config = dict(
    activation='quick_gelu',
    parallel_block=False,
    extras=['capped logits'],
    batch_tokens=131072,
)
MLP neurons of a small language model. Each row is named by its layer, matrix (up: input weights) and neuron, and shows model dimensions 128-191. Each number is 50 + 12 x the weight over its row's rms, rounded and kept within 0 to 99.
After each neuron's rows, "fires in" lists the words (lower case) most often at its 100 highest values on Wikipedia text that the model never trained on.

L2.up14:52 48 33 29 57 36 43 45 43 50 36 59 61 47 35 44 65 42 28 56 49 45 57 50 50 33 47 43 52 20 62 46 49 37 36 40 47 45 54 30 53 49 50 65 48 49 24 54 68 52 48 23 65 57 54 63 62 69 53 35 48 59 64 26
fires in: "german", "germany", "performance", "commercial", "almanac", "chairman"

L2.up895:64 65 45 49 61 45 28 63 55 50 39 59 74 65 41 65 57 61 77 57 42 53 61 63 43 49 46 32 60 53 47 45 70 36 46 44 39 67 21 53 48 42 65 49 41 48 87 45 53 49 48 50 49 55 44 46 52 47 50 44 56 49 51 62
fires in: "city", "station", "university", "cup", "stage", "stadion"

L6.up462:39 52 49 24 33 56 66 45 29 71 49 33 55 43 46 63 51 62 53 76 64 59 52 65 55 41 51 50 36 46 65 50 45 60 59 48 67 47 72 67 49 53 66 66 48 53 86 62 82 26 54 63 26 50 67 35 50 37 54 46 65 42 31 40
fires in: "during", "attended", "at", "attending", "away", "captain"

L4.up26:48 67 45 32 43 54 46 47 56 41 53 79 35 43 41 37 54 55 35 39 47 44 54 55 58 34 44 51 51 45 59 45 60 49 51 47 90 47 38 45 36 62 60 29 36 41 41 52 38 47 44 59 47 37 54 46 37 41 39 35 70 50 51 57
fires in: "he", "school", "schools", "role", "she"

L6.up360:27 44 80 51 43 45 54 52 55 40 53 53 76 47 56 48 72 48 55 37 66 46 62 41 44 63 47 41 74 48 55 64 38 49 65 61 48 54 59 57 49 39 39 53 57 64 61 51 65 40 21 48 46 64 50 39 53 62 39 51 38 48 54 49
fires in: "there", "between", "which", "it", "elsewhere"

L6.up677:42 58 52 45 57 55 34 37 38 50 51 60 60 62 49 23 35 65 47 38 44 37 64 51 76 52 56 52 66 70 50 44 52 69 40 52 52 48 46 38 30 24 31 30 41 67 57 59 68 50 61 46 39 62 10 63 58 22 46 50 56 64 56 35
fires in: "his", "her", "century", "average"

L6.up480:45 46 69 48 58 53 72 50 64 45 45 38 50 63 71 51 43 44 59 57 83 39 64 58 44 54 39 63 61 59 58 33 50 47 30 41 60 41 48 50 65 61 71 50 66 64 64 43 62 40 39 48 47 45 37 48 45 33 75 36 56 46 66 57
fires in: "at", "was", "attended", "of", "mother", "an"

L4.up593:39 40 41 44 47 63 50 38 30 52 65 45 43 36 52 56 51 49 31 30 49 58 66 44 51 57 54 47 65 62 45 43 66 75 65 59 42 58 56 46 40 34 54 56 54 61 72 54 28 54 49 33 40 55 42 25 47 52 43 18 49 60 43 60
fires in: "education", "register", "episode", "episodes", "discolor", "trust"

L4.up507:34 45 46 60 36 76 61 63 49 52 55 37 55 65 59 69 39 40 60 60 69 37 28 50 49 53 34 62 59 67 39 40 41 50 65 58 39 51 50 46 55 43 59 29 51 21 53 50 65 36 36 49 35 49 61 24 61 66 73 49 53 33 35 55
fires in: "into", "order", "soldiers", "korea"

L2.up604:63 52 44 51 59 52 69 42 48 38 41 34 65 71 40 58 53 53 57 68 33 40 37 40 48 63 57 51 66 64 34 26 45 41 42 51 45 53 41 39 48 37 54 54 41 68 42 37 53 47 54 57 52 50 60 72 53 35 44 36 51 46 63 62
fires in: "2", "28", "26", "21"

L3.up739:29 28 49 61 52 38 46 45 72 60 54 38 40 61 57 57 70 58 57 47 19 41 58 53 39 39 54 49 59 52 58 29 56 27 51 65 53 36 49 31 49 49 59 62 75 30 40 57 61 53 48 57 40 56 46 34 53 64 54 47 64 41 62 66
fires in: "june", "union", "jones", "stone", "stadion", "joyce"

L6.up662:65 48 47 21 65 43 56 61 64 62 56 55 70 42 39 57 54 48 46 34 52 62 38 64 60 68 42 58 56 17 73 79 47 37 45 63 32 51 52 54 56 47 52 38 46 46 45 46 62 23 54 51 65 64 49 48 63 49 56 62 54 48 35 47
fires in: "of", "most", "seven", "twenty", "little", "myrtle"

L4.up165:63 47 52 48 35 44 39 35 63 71 46 48 53 59 52 49 50 40 50 66 54 56 63 53 41 65 55 67 59 76 63 58 75 54 54 65 43 63 39 42 44 54 37 62 47 45 49 48 61 48 56 57 56 56 46 58 22 58 52 49 71 43 47 33
fires in: "as", "age", "according", "next", "association", "role"

L2.up211:51 54 58 43 64 57 46 29 44 51 41 41 61 52 50 65 57 79 50 82 42 35 70 60 65 39 64 46 45 48 59 42 87 35 48 60 29 52 54 48 73 41 40 68 45 38 49 40 64 54 66 44 29 39 49 16 54 48 55 47 43 45 47 56
fires in: "at", "attended"

L3.up428:50 14 50 52 60 53 41 65 66 45 23 64 51 27 47 28 42 44 39 60 63 33 69 53 55 66 55 46 74 55 33 50 44 29 61 54 41 42 46 56 64 63 35 56 58 36 41 75 61 42 49 49 29 63 50 58 45 48 72 32 43 53 40 46
fires in: "people", "character", "pacific", "private", "characters"

L4.up608:51 42 37 66 33 45 60 33 53 40 49 27 42 74 46 35 70 41 46 43 52 63 43 66 46 53 57 40 41 63 71 22 46 59 53 32 36 81 19 46 57 54 46 58 33 46 51 66 42 43 71 41 63 72 34 61 52 41 58 73 44 52 34 65
fires in: "some", "next", "singer", "southern", "various", "southeast"

L7.up889:54 58 64 50 54 52 64 40 30 53 67 47 64 31 51 45 50 46 49 48 59 60 60 46 63 52 46 44 31 60 56 30 48 54 42 66 44 48 39 65 47 42 54 60 31 24 35 71 81 58 59 38 61 38 52 70 64 38 64 60 63 41 68 48
fires in: "were", "they", "whom", "she", "who"

L2.up785:66 61 51 50 63 49 54 56 36 53 46 57 69 50 43 34 20 35 54 62 46 56 33 49 86 67 68 41 57 62 44 45 61 75 53 44 64 51 43 57 48 39 28 40 27 54 64 30 49 72 50 56 26 57 68 52 42 51 54 69 65 44 50 43
fires in: "january", "february", "military", "primary", "hungary"

L4.up962:48 44 63 48 42 54 54 37 66 52 73 46 63 77 58 44 50 53 43 72 57 34 47 31 22 50 34 64 43 81 75 51 42 44 18 42 43 36 58 51 62 53 55 47 41 53 51 61 43 47 41 58 44 48 35 27 62 57 40 38 29 37 51 62
fires in: "these", "several", "some", "any", "every", "more"

L4.up875:31 44 41 47 48 43 75 29 28 46 57 68 49 43 46 42 53 63 47 42 48 52 50 61 57 79 51 45 51 54 31 57 69 29 57 57 48 38 38 43 61 48 56 28 53 48 37 51 56 37 44 62 53 49 65 78 40 63 32 60 63 50 34 35
fires in: "division", "services", "river", "prison", "frisian"

L2.up735:57 52 37 57 45 48 36 34 48 63 61 43 48 63 60 34 38 62 72 67 54 54 78 27 53 57 45 80 57 43 74 36 53 42 30 64 55 51 50 39 48 53 48 58 64 64 41 39 74 44 40 46 49 53 52 51 63 53 78 52 63 43 58 61
fires in: "were", "was", "are", "area"

L3.up118:61 47 47 70 55 53 51 44 66 47 74 44 62 33 52 27 53 59 37 46 64 35 60 45 45 35 31 33 65 18 52 69 45 63 62 49 29 46 52 60 72 30 40 73 49 45 44 60 62 40 43 49 41 73 56 57 50 48 48 57 42 64 34 47
fires in: "people", "became", "become", "vocals"